config.toml
d_model = 224
activation = "gelu"
norm_eps = 1e-05
attn_scale = 0.125
lr = 0.00979
beta1 = 0.95
batch_tokens = 65536
dataset = "wikipedia_en"
MLP neurons of a small language model. Each row is named by its layer, matrix (up: input weights; down: output weights) and neuron, and shows model dimensions 128-223. Each number is 500 + 40 x the weight over its row's rms, rounded and kept within 0 to 999. Numbers have three digits each.
After each neuron's rows, "fires on" lists the tokens most often at its 100 highest values on Wikipedia text that the model never trained on. A number after a token or word is its count.

L3.up365:531478521583469476573462531535419578492518586510496481473527554394576523455511481472492614480481539521523519458537512482461523524501490545503520515417495493493480608524527437490511535547476501513537480475552518515543533551470505537482520544521486588538534522477515554473481568550537401515
L3.down365:603496508468538553477478449543509500489521427532499492514380498501447427528412484503495522547542512508556465592604547494528488520490529480462469484506487483511549485526567520494543500465457443429433501546467571472470471462521527531476456499476511439489542421499486486439482502508341463516
fires on: "of " 21, "year " 14, "War " 12, "-" 7, "year" 6

L3.up1044:447519568489527519466454521428477476578492446465529498470528477529499494567522488522468417419478535486489418539491496511522513478535508511520487555527538485509516513592523481483527509518498544560543507531421482526449531566464494451460476492473464514503476548446497532441418556568482502504
L3.down1044:509491552466551493470514532510496552541488481448492464418489469484396563540529541495523467540444516498488489513509548495509515480457461469497498520568456475494519486486520515470475476549513513583455424486430486537501506436443516479491570387521545480597517622435513538529485485500457533475
fires on: ". " 81, "." 16

L3.up955:517447502501521490479488539550478494494510488505491478447441480532503481506529522474489473476507542574544565432498496452551480469549503488468476603491502528505578522527566483435491471494403461509515417513507528469532544482574473541468521483477494467485433616483528492435450540483528506464
L3.down955:544498532514466468498520587529461532521491549514522518548505460514496574404478507542487476474534508491533509516471509437501442424485465505517466515563545451477457504491532439418559492546446537460536400511496484498578477502499451465518474462536491420538522608521479510481518487488436546509
fires on: "-" 51, "." 18, ". " 9, "of " 7

L3.up879:491501477519609487568512545412413507515479499445466504495502501471504541448509439517457545475478497498447473488459474440563485527495497458454485563462476517540537536547401491531468458500552470525497562517506504532497463527520485529461460481500466560492489565494444488492484582470594547544
L3.down879:511543525478558527512526489498449456531533510489470476473437475470547490532519512494472452498563465432451570466482496426489477591471522481621527534452460537548508440472453495519500577510523469560479544456418538493477449480438546486480485534560521542453479446551463490472554551516482550548
fires on: "- " 30, ": " 15, "\n" 12, ":" 9

L3.up130:477513451485464439504502517405486440429578499464531509497511462558467482467503475503438505505555456500463495535548504534480496467528463492548512490501511523503539440525462510528509533450564507487552565463449529505487447493505446506442495440488586588544503555483534495441508570530499513494
L3.down130:554521437451514451504487469430484511453459451521524460440480525409515486518496536527385517378561452527551438550545449452513495469502525493557487494517428584531517476528595500509431485426527533460544524451459462479521504549542505503533541471482520521447545491498492554447497506521524447523
fires on: "the " 31, "of " 20, "by " 7, "o " 4

L3.up248:515516441517574473414456501520484488413481497499518472507570463581488493465439440483438564452487587527450513578478534512440439555492520546516527457504511426544451514562523494492488509506513500592442500414455546475518500531453537475515519534515529496395579479561450459461494481505455535529
L3.down248:483468554533457510485495520497492545589521446487452542528442536470530585572563501485518477528421437476492533492489416457516496446521468448487441478490514589518484481466486467444466440476506405472532441563507471525511545515514538490507498524463394474554410486451569564513550492502463422475
fires on: "the " 54, "his " 8, "their " 5, "and " 4

L3.up85:559505542502495492469409505535456510515521528553471518393456428497535634464516483507539560579493482431492517513519485485528509491489551539487455503473527460517502500510471495525551498527597443414531456477527469416487443449473445513567449483500479470512467495515498465517531466523553497521
L3.down85:485465541470471468486581417431549510479563503426537474509437515527502488606495512467527403481461473497475526488516508486510514412513489501473572434426554533444493543480525573516484503507458459509540508489443468581538574511491522485500520523545484484501571489519526517462468438554439560534
fires on: "not " 23, "of " 13, "-" 12, "re" 10, "to " 6, "t " 5

L3.up978:399475557497520441495488521454512464457515516505505561499588448469480464531529494479485486480490520483518602476535462446509470461512461474516473378433524455487493534457530477510546553493466462495483550446477460506490499558450486445500578458587485416477540525542517464517491517537514515503
L3.down978:444565505525477491488516528529422508479527460415424458510548587465504479501484422515497416487505446494511477460457532527555502531533502475575435624535501554462483448505539537437494478503526502470578474498492456538451540519528551563525462446419491530566486479489487558414450492456530410518
fires on: "its " 28, "," 23, "the " 14, "his " 12

L3.up270:517546523535562524489405489495484408498426511503499536464565475421478506529518476431537426536549503516508473515596501538562500544453570436560527520467538459553552515447517449510541487568539511496509517473502478478548448506492604472496461517553468512430518499558419543500488540489538444440
L3.down270:488485503452546509520552519539462472475511525525539509498566536468531513502552465580526425496494471563535522467478514478546531576499571429550475512474468498536507484512543523537534421445555506511538511489471494471598480472469499511501537481504441519429513495395431521487513516508470454508
fires on: "| " 28, "as " 20, "y" 8, ", " 7

L3.up881:451570436539516537416476563440403544552439477495509549454480482444541536484478399435499430494487525479476537515423523422479541469481509465448514570502461498513510540511440490509440436529525547537495553480518523508502488484533465514474531568497476486492518599521523495474520459472510516469
L3.down881:520553570606539529568484514445481494535493454473478529492494450465480537455492524435496456583541491466442548459486528515505503495496471545475514533518497543533471438528485466504437380444492489488457432461454548481456500554508498541506484532493493456487516495533488519481570490423503534528
fires on: "as " 33, "r" 21, "a " 6, ". " 5

L3.up170:527543529476473484477497465508536500553425442483547555532474531523496523500519520459479532476473572546489491498447500503485475572514483573494556562483564545450564500461504479453497411471520460538499548525515493486540516487517521520486586467489500517508491534432481503461462462434473505542
L3.down170:507470451520497486508451598504512532492540566447458455484542486429483478509491472547460474456507456499531499557536545462481539453492542468509453469489437424541441478496489523510529535475504466497502465509475557501473475551524494524482456482512526544455523495567543475499525533493577484499
fires on: ", " 69, "the " 9, "who " 4

L3.up708:468464457524502460582481456503542478427607515475513554590560496465505608492487474467520526503531475497478516522460538526465429449518547464588529487493502479508495441465475457481490528498448525492583479450526474557488503510437472469512548526422487536463533574545503508455527519532495500533
L3.down708:557519447466493507502544487583503447514480477516474439501437449561558401509469486492520453535486550473494466457486489475546474533473448546479442543533492480467552551525533542499577613451610486506478521528494530436486483482525521543497508428559537532567504423477519505508540427472534500464
fires on: "s " 38, "their " 8, "his " 7, "==" 4

L3.up869:533477527562532491470563495538544513499513542447521553480510573432511509504399501498519491446597474451481523532544479462465502522417481453442469525536473538569589491591455525546539467495516509532513560521471471550540454462492485463536469518536522410506465511425449539468450507514420510460
L3.down869:510499514514508496557484486503539502459468500591507496526488562556470460569510561390524570598485521514549489459511500476513476542503551578495524493529499564476505477453522469511495444501517492550484512521515456488504525507444456475472479530455446525477493564421477508548549399479458551526
fires on: "the " 15, "it " 13, "he " 13, "this " 7, "ho " 5

L3.up362:486489502534530519467455484568514473527491516473421445492483517503431546533508505462561450464555544542496539474460462455519455477491471522454523443506511502496470457535570496484510482491458474478482493479504519517480512530518469540482459481412444518452529485558504493525459445545512492463
L3.down362:469506518479497531577558505420483538529544508482574551516528461469529411536503541540474528541439455424456486560559493512533539507498500503539509493459503529504511546446512501503483496492565591481486559515501475507480458467485509510553539545551543541555520507421536500445533521510465497546
fires on: ". " 57, "=" 11, "a " 6, "for " 5, "bert " 4

L3.up159:503503528540518512508527461576477479490460592449406510493533520600491550476475495537491495466542559453494561465534527538497444443463520575485483557539513438499509543428457504473505550447502535445429496491436505556492488481529394526523463523448504522479484506590494511547448495480426518425
L3.down159:540472524457508452556510456534507466398482451483550481442463537549531508486471546509559505521502549482494513509542432535469535514444478470481493451574566517503468528528509450518542524526490487526455559466536499489498558405450489456584491440502474575526472608475457487477560534501547572524
fires on: "| " 49, "Rank " 5, "===" 4, "place " 4

L3.up324:532505477432530517530514506483553447482523478579478520449558488495464443491449543464519446531440485542479420494465458530500458455465523468474557479530475511531417417493525480541396504513471483536478493494540509424485537475510531488495448505529494453495526544548472460452505494469508480486
L3.down324:539486471561521544447471484486413523481492556465487459486481497545510532489561535491521505538545498506496494537545538551491475482553499522531540466538562511468540554509458588511572557460500493463475473468506495539536483500449523480477516449535457496510434561419483439508534466497426508504
fires on: "| " 34, "of " 11, "= " 7, "to " 5, "for " 4

L3.up1126:513502525505584480442530438528445481524458501491513486507490528446472495508468578527491466541531593459491562454550504563531483501490536424463543455487389483525429465492511508542434443487493576525558477481487554574519544511472428553483462522523496523544466548581530500423473438518527465517
L3.down1126:528553506494499585502546516525490505466468511503544530435412511512454444505462557509535515479478535478529534512439490515448474445436479511488515433525409519596521524508505488510480457526482515476555572501509568574438518546492484503540508489470430497429542637508499519558488497482423443504
fires on: "the " 43, "| " 10, "at " 6, "@ " 5

L3.up529:474486495526445514527515483478495450516527569542504544494533497509562562543492507422516514558504533522569539468488544507571514474483535481478447559552486429466598495565515491477462449467541472469523465545504552450498501468520422484378467464528529557556518571559510500538465499479558540504
L3.down529:385518450521455502483470421451467486485477486487538523498517496576489513527547537524539469446486459478510572492601594502526551504521441487523459531536456480532541523558516451520484477495516448443440466528461524489625527476510505495407496576489486513563560475506458440484504462571526550499
fires on: "-" 35, "a " 19

L3.up271:408565482483518410491460510545506529462468557479497518501547471429487545570494616512447501509562552500442495514486502500528508500519471501505543499494465448428543510546436465453476541466495507441478487498566481465548492555493487532453448533499633512483511474467493486479432468529478475477
L3.down271:517565496499490497449463527468464447435491504418408507482501458442542461520479551476426478500446554462464458447462449529484510580591492506462417502443538526489539504497510528586525494523437539518519515512467506480552513513543525555579544509512508549517542592476505529522562468512558536459
fires on: "| " 31, "oz" 14, ": " 8, "km" 7, "– " 4, "." 4

L3.up156:491506493550500479524524529477544520519522539492579497460482456489554487547443453531451536520510550524507504488421532475513466496539464489562391557513496453434498536460473465507521453526586478490536516484501454562544564484497506485519451506508491466508520518487472469413546547496519494499
L3.down156:483470501514533516425470606509443548509533479480558503470545532451525524501505604489474539478537528481549463559488487469542453526534426583504457569518514571480511417485534478474498450456502516452453492489498484530431471574531446476500535485486575471556512517536542506454495447493457507478
fires on: "–" 13, "2" 11, "\n" 11, "8" 10, "9" 9, "-" 7

L3.up273:506553434520477503512520530458492544543433537519479472507427506543527473544456553497491489529445539471534542511515529502528545457536462474514482556522453527464539452529513500498517552590511490571578488441474494478520565528465497432543467442560494488496464491515504562548461511535505509445
L3.down273:530470444517475533496503463491445478558492473470563456474540466443524564463529533490401558539557506474476505528547472493458508532471432451522482484506511485485479533500504452523504508449546492449517488483386489546405442449494517514583457552476502475466503513538548479477535557499427532487
fires on: "a " 33, ": " 10, "p" 8

L3.up42:447457495457557475508509458523501460531551423479522455468536521468556501519500434535514533469501490456477460467544476546500546553473513534515455468550539439488553516554478480554494400474489513520487541480517445486500510533517484556473464487549517477582503462506528443439488517509521547517
L3.down42:477503498504430501481471432488501515548477502495522559536472451455462498543459503483434486559501552486518532595585487470536470518465480502472472486466464533468456496486528527450498506486507463539489548572450448492534511470484495432480437434476482568465515432410445528491522510538495500477
fires on: "'" 43, "' " 9, "k " 6, "is " 5, "i" 4

L3.up1069:526444591542514613497482469517607491504512504535507538491492519491472501514487558539481479497486642496480498412436511490487500453498559511518543522540492491534521510469472500425509456500480491519407468448536494519518514465488498531536422426534500500454494556506472526516500557526511483475
L3.down1069:499573471502513455426514496507474598467452509547512529527466453513434488559481535498576503436512460475485493448480534455517477531415476463524509436509459482501512506470519435510537541527527484483584512492484516509468571480426553481423511530444554521527533424540493538453471560520492532448
fires on: "of " 16, "at " 13, "o" 9, "ac" 6, "ic" 5, "At " 4

L3.up764:455533472512535495550459463470471438464550465467441585483493431538482508504548551546514540496545504538502493528486509514536531427446510495544482493470581531554529513539490529534543481488503494527534566500488520499586518448558507464497439475531528567478411501426535480483560587542492528469
L3.down764:441558538511473445519557534456443523541513437493502527448555445530469379467516608560478540477513481499497438490515487485519504484499491508524510491432503516539475512558518572536519465503445456532454530496446478466485535358498554505531479444499481456468428518462534514478523523511560472490
fires on: "| " 32, ": " 28, ". " 19, "): " 8, "." 8, "- " 4

L3.up691:470437517541489510537609504450494473524533506525451482548479498408456479558551460513514485553474498552379588456489458478486541517554528524547465475474457422508424499605467493531491490548454605487454475486480504524539553499514494453486487479441510485547488535471538533525494496461484488437
L3.down691:552573510539492514509486487434519491515477453461478485462422558488568499462463489580481509512551522531470549469541482451487546492477537481490459513525524429529521520493495569548442528495564467566479497555445514553513493432539540522527454522506528464525522558510478478533496531481436473458
fires on: "is " 13, "under " 11, "a " 9, "–" 9, "took " 8, "2" 6

L3.up449:520512548488450494535507502512527461453462521427448432469526508442510485534467448523508501482519486533484547488484521480484481573489510471515526522459472531552501587492490527539494519547490484482482497484487483587484458573531484522434531475471546542476515484463514442451548459513525464533
L3.down449:498401473571469496502491492510506491452477566437423537497519462498543494480504458550471435548539577529460519497468479518511478544465429467484545485504418504546600497547493525506552562437551469501525491558511477447453476489522510523557505471539487465556453483504494467519501517459528545481
fires on: "was " 28, "(" 21, "is " 21

L3.up806:498469460562416425527476407471561565480523447537460512470518516474465506570546459538553496464521525471529526506496463474505491547541486532516545527503488503473485501486516470534477474500567530569415463502493406431485477488492506514444480511509494471478503518534524486496518528580547559431
L3.down806:521473482543538503507479515520557440361518471544423448514544555488562533429466467458444542472480561485465547489485538623490479500455496454523537520566508491540485489563494467475521488555529486505499518592567495526481520551548520515482469541556502502479491503548468533510487520472462479584
fires on: "of " 20, "\"" 17, "the " 14, "+" 8, "his " 7

L3.up770:500615464504492515595525508582553474468460527478480429499498482505516499517518546508454515497527480514495474496539496520515497477509564453534497558412488546441461538477439530544545557532479582513483494522579514588560509500504581491515478482535495453473462505566431491504498496555518518526
L3.down770:553541642443449501494495492428463464473560472537548465553518475533539445470515493603512523455514491506487496472528483501480536493441539416501443510480462459495511495455492586530498541457544526516441509425534514530572518527510553558527524498506445527525537485515521503504497520500543520507
fires on: "." 40, ":" 31, "years " 7, "year " 4

L3.up551:446595437412469566538475525551445466469523534486480495552425509576514400485463435508565425470490478490456520539603518518548476503561499501484491541489466497507484467478449472522536489487440480603511530497520497562443416505569577535474583533435505554503576522480471478533550548416538447505
L3.down551:552492493519610521482485488565494465499492521535483442499501492406528508446569507524506496448553520495548501569504533504470520484491481510486556428458501479534527452584466553466483541550511509575460559483446477497484518453527507587527451489561510452510449480535554522508504519440540472573
fires on: "." 88, "= " 6

L3.up129:439510496544505490494474471464457469479400439514542490502539590471519494474491527462468525502434519521492456460483555446595429506504460541464454478475476479532521551474446535445550554546499520529487597492462512546535483498601448461488553517528465470444516495442495486469505519468546542516
L3.down129:489498555527388516536528478474514487505536437469524499469491538475535502499527472463534538504463477502533540527496519531542445533440501422455477501412516466472559510515513554428495489516529481494580468523521500530519556477439461501462484503491492500487513416478566505505480527538495498540
fires on: "as" 18, "Black " 13, "north " 8, "is" 8, "N" 6, "States" 5

L3.up668:475527519458468456430569458473564536537474518505510514481481476526487465576489573503523585441496463458519549440492533537480472486513483523463503417479515491583545439539438465499504508495528555503466523466506505517432552530475474514519475468430534472506505527503548511488570502580502449434
L3.down668:507462457480494492596534431470528564526475444511516513444443491490570450522474533491521485584442518514474542441465534430465463527517455599499500480490504449594528485441517492510516560501465510562494540407540468475488536479476497476486437444462522490560473562450494512513511462517555445494
fires on: ": " 29, "W " 17, "', " 15, "| " 11, "L " 9, "): " 5

L3.up198:483573534534457544514486484479479535454456552482509459450484565457524511553512498537553457407501499441472516608528500519538474545474430607507447460592427477518545464506554478533516488496512509443516524479509492494524554608530507540536460536412475476519512471510552459453514465537510512503
L3.down198:561438475473485490503478561500556498535512486489446476546479459517539553465601503454463519529459474559479458482548462511442537460606431446406534544401483501489479544459434509565545460511536489506510463468538495485474529498519379524538507428518512517479455488489501575457471414502474440504
fires on: "the " 20, "|" 9, "it " 9, " " 5, "Date " 4, "as " 4

L3.up504:493504539617541571488485473528535516488541443555422574519476513545479510568479465515508475506501555510487552533454516479493501481541416484560485507538509485576537405445476496501438590503442535491525521465542413524502520544527453443542409498482480490534530551493512495512406507462465498433
L3.down504:464539459454511469454557447475476497484560403458487547504483510472455503505509478465533553474551489511484510445481480615567508508561436515507487476529529429539455439477487503450573512507487477543466504490466497452496499513545500416478489494553529538539505584467466500446430395462458595539
fires on: "," 33, "| " 27, "–" 9, "Votes " 8

L3.up895:491454559506554446561503463496469505550532475463451505468559465471457527444419428500497528493475510480566519455446469503465498522456475518591495520477507529501468517538572491517550461544478572527467449507545517438502544483515545547547463510519516476493498578439585429443509533539492483488
L3.down895:520487534483478439493569564507519456526486567555442530505508483489446472590507547524532483468511460449536512531568442487422502498500459459507509429572564478457475524503446515499442504522512499428481448582565471478461503469505464555502492518575480533504494455540473497470470501538536530467
fires on: "-" 27, "At " 8, "at " 7, "C " 4, "2" 4, "P" 4

L3.up787:459473560552506426502501499539582493472492556563529545452416500431509485536512460448471517476549493507519529490487447481506436432552485581514479512468532401413499560460496429504526464530541488541461462544527475517504447533467523527520431476519510503465458529417537466388501500522494431499
L3.down787:499479569479450404503466475499502547499525514454553524430463530504556536502482549444489500420524521503507527509502458399504465475537530530448471514524589578479497483442466515521521497552506517526477550484493467507483464535474500521504486454540524463518493404507522476430468479540526490545
fires on: "–" 18, ", " 18, "(" 17, "born " 10, "193" 4